config = dict(
    n_layer=15,
    d_model=192,
    n_head=2,
    n_kv_head=2,
    head_dim=96,
    d_mlp=768,
    vocab_size=543,
    activation='tanh_gelu',
    norm='layernorm',
    norm_place='pre',
    norm_eps=1e-06,
    positions='learned',
    qk_norm=False,
    attn_scale=0.102,
    bias='all',
    tie_embeddings=False,
    parallel_block=False,
    init='normal',
    init_std_qkv=0.0235,
    init_std_o=0.0235,
    init_std_up=0.0235,
    init_std_down=0.0235,
    optimizer='adam_variant',
    lr=0.00211,
    beta1=0.9,
    beta2=0.98,
    weight_decay=0.1,
    lr_head=0.00588,
    warmup_steps=408,
    schedule='cos',
    final_lr_fraction=0.0,
    batch_tokens=[32768, 65536, 131072],
    seq_len=512,
    doc_mask=True,
    train_tokens=334800000,
    steps=5378,
    dataset='wikipedia_en',
)
MLP neurons of a small language model. Each row is named by its layer, matrix (up: input weights; down: output weights) and neuron, and shows model dimensions 48-111. Each number is 200 + 30 x the weight over its row's rms, rounded and kept within 0 to 999.
After each neuron's rows, "fires on" lists the tokens most often at its 100 highest values on Wikipedia text that the model never trained on; "fires after" lists the tokens most often just before its 100 highest values on Wikipedia text that the model never trained on.

L7.up523,201,229,201,208,219,216,168,179,173,183,189,181,182,228,180,150,258,171,149,210,226,261,160,207,126,194,205,156,180,203,159,202,218,177,204,224,245,181,205,172,226,230,222,199,151,202,213,218,282,229,234,245,187,175,197,200,231,179,171,207,214,235,232,95
L7.down523,203,147,156,214,200,192,154,203,160,186,199,234,197,207,186,202,163,129,183,216,235,193,221,106,193,173,198,170,210,143,183,228,207,222,237,200,172,205,188,239,238,220,226,168,183,204,178,240,177,186,186,208,188,148,208,192,190,194,180,193,234,187,179,167
fires on: "M", "D", "P", "I", "T", "L"
fires after: "A", "P", "I", "R", "D", "N"

L9.up699,217,193,260,168,231,198,214,203,179,231,189,194,177,220,170,248,208,219,193,192,233,208,209,255,202,176,205,197,285,202,178,217,192,173,156,183,262,249,208,181,214,234,178,263,247,168,229,185,164,179,208,217,204,179,221,195,193,193,174,165,218,248,216,212
L9.down699,257,151,163,234,110,177,219,200,235,217,260,210,208,193,166,229,213,135,194,184,201,141,186,146,154,211,211,197,218,252,189,165,212,223,170,192,157,197,235,205,220,167,172,204,209,212,184,223,200,191,209,169,176,226,145,216,203,184,179,239,161,184,200,202
fires on: "en ", "u", "and ", "g", "ing ", "f"
fires after: "be", "wh", "s"

L10.up57,173,256,206,181,225,225,210,153,170,167,201,174,191,237,184,143,264,211,155,206,296,278,162,217,139,195,220,188,174,195,154,248,187,187,160,245,226,236,199,171,202,228,228,179,185,226,154,262,245,215,227,243,221,168,186,205,230,213,218,218,201,218,213,167
L10.down57,231,160,168,210,179,243,169,186,184,228,197,208,210,220,198,189,232,195,152,199,228,227,202,168,200,175,235,171,152,169,252,245,229,239,184,208,204,245,293,188,246,236,211,151,146,190,176,217,193,144,166,196,235,110,161,216,167,203,238,182,233,180,192,210
fires on: "R", "A", "U", "L", "H", "Z"
fires after: "R", "N", "F", "P", "A", "C"

L9.up658,224,219,237,196,188,179,207,190,150,184,259,197,169,202,210,174,170,193,126,225,254,245,254,244,187,207,250,235,191,211,197,241,165,179,184,237,193,223,235,165,191,230,190,241,229,186,201,221,184,197,201,214,183,202,181,173,200,222,163,194,232,219,226,202
L9.down658,256,203,180,229,166,178,180,146,169,238,240,214,196,201,183,176,162,156,152,151,262,189,226,166,159,204,233,176,195,187,156,198,181,198,191,113,206,175,249,172,221,209,210,257,158,186,145,216,227,207,196,176,206,174,176,206,243,169,219,208,221,151,248,203
fires on: "e ", "en ", "ing ", "ame ", "was "
fires after: "be", "b", "ec"

L8.up611,150,233,207,231,181,192,170,203,162,157,217,220,211,170,205,235,143,265,185,116,235,201,167,154,226,186,157,220,176,232,199,174,206,160,201,185,202,214,215,234,187,207,178,167,178,199,176,198,167,168,203,207,194,199,188,266,190,222,193,177,254,244,175,182
L8.down611,190,233,163,207,286,245,249,181,212,174,177,123,163,243,188,204,194,172,229,230,185,220,222,189,191,192,206,161,197,216,194,189,163,218,197,256,204,181,202,195,195,156,204,243,213,195,222,164,221,132,243,210,207,147,189,173,244,191,220,224,198,180,207,195
fires on: "t", "at", "et ", "is"
fires after: "w", "re", "igh", "h", "it", "ro"

L7.up335,184,217,228,172,199,166,141,181,206,174,166,192,188,217,166,162,209,159,198,145,228,220,163,163,173,194,216,146,200,176,163,183,199,184,191,275,223,190,203,172,196,222,253,217,161,221,235,206,249,240,207,226,178,199,223,211,261,190,188,211,200,235,203,176
L7.down335,214,196,193,173,201,197,189,177,143,217,134,229,242,176,206,211,167,128,215,186,189,217,219,191,206,178,129,214,205,171,259,230,204,193,230,206,211,202,262,237,196,174,218,197,212,225,196,244,174,213,194,178,230,146,211,208,180,247,186,188,197,175,134,209
fires on: "6", "D", "4", "R", "M"
fires after: "I", "7", "B", "9", "R", "P"

L11.up629,205,240,260,223,217,198,269,148,172,178,214,121,181,235,182,185,223,159,153,230,230,261,208,242,191,219,179,165,209,183,198,227,153,190,192,270,245,188,217,215,259,182,204,145,205,170,183,243,198,227,225,231,214,108,156,229,179,222,188,176,211,182,228,224
L11.down629,162,174,180,199,199,242,155,210,195,170,222,187,228,223,224,201,175,189,183,230,188,176,180,263,192,157,217,230,168,235,257,196,240,222,187,130,199,196,219,189,199,194,207,192,209,181,252,216,226,161,207,203,188,198,238,167,159,209,173,146,217,196,183,231
fires on: "amp", "uc", "ap", "U", "R"
fires after: "Ch", "A", "ed", "ch", "el", "F"

L8.up233,210,213,264,189,226,208,285,190,198,242,237,213,189,243,201,203,257,240,155,210,214,227,258,240,228,193,195,200,239,199,167,220,118,180,183,184,196,222,208,151,196,183,178,217,190,194,229,121,169,144,199,207,189,217,212,180,163,235,231,195,236,228,225,211
L8.down233,202,151,159,194,182,173,172,229,233,209,175,138,214,142,183,162,149,191,298,192,169,154,162,206,198,175,166,235,224,168,195,249,206,246,147,210,155,219,197,189,140,195,161,223,238,183,225,184,234,199,185,134,227,185,196,186,233,182,208,275,215,206,192,219
fires on: "u", "im", "em", "en ", "a "
fires after: "s", "th", "h", "a", "an "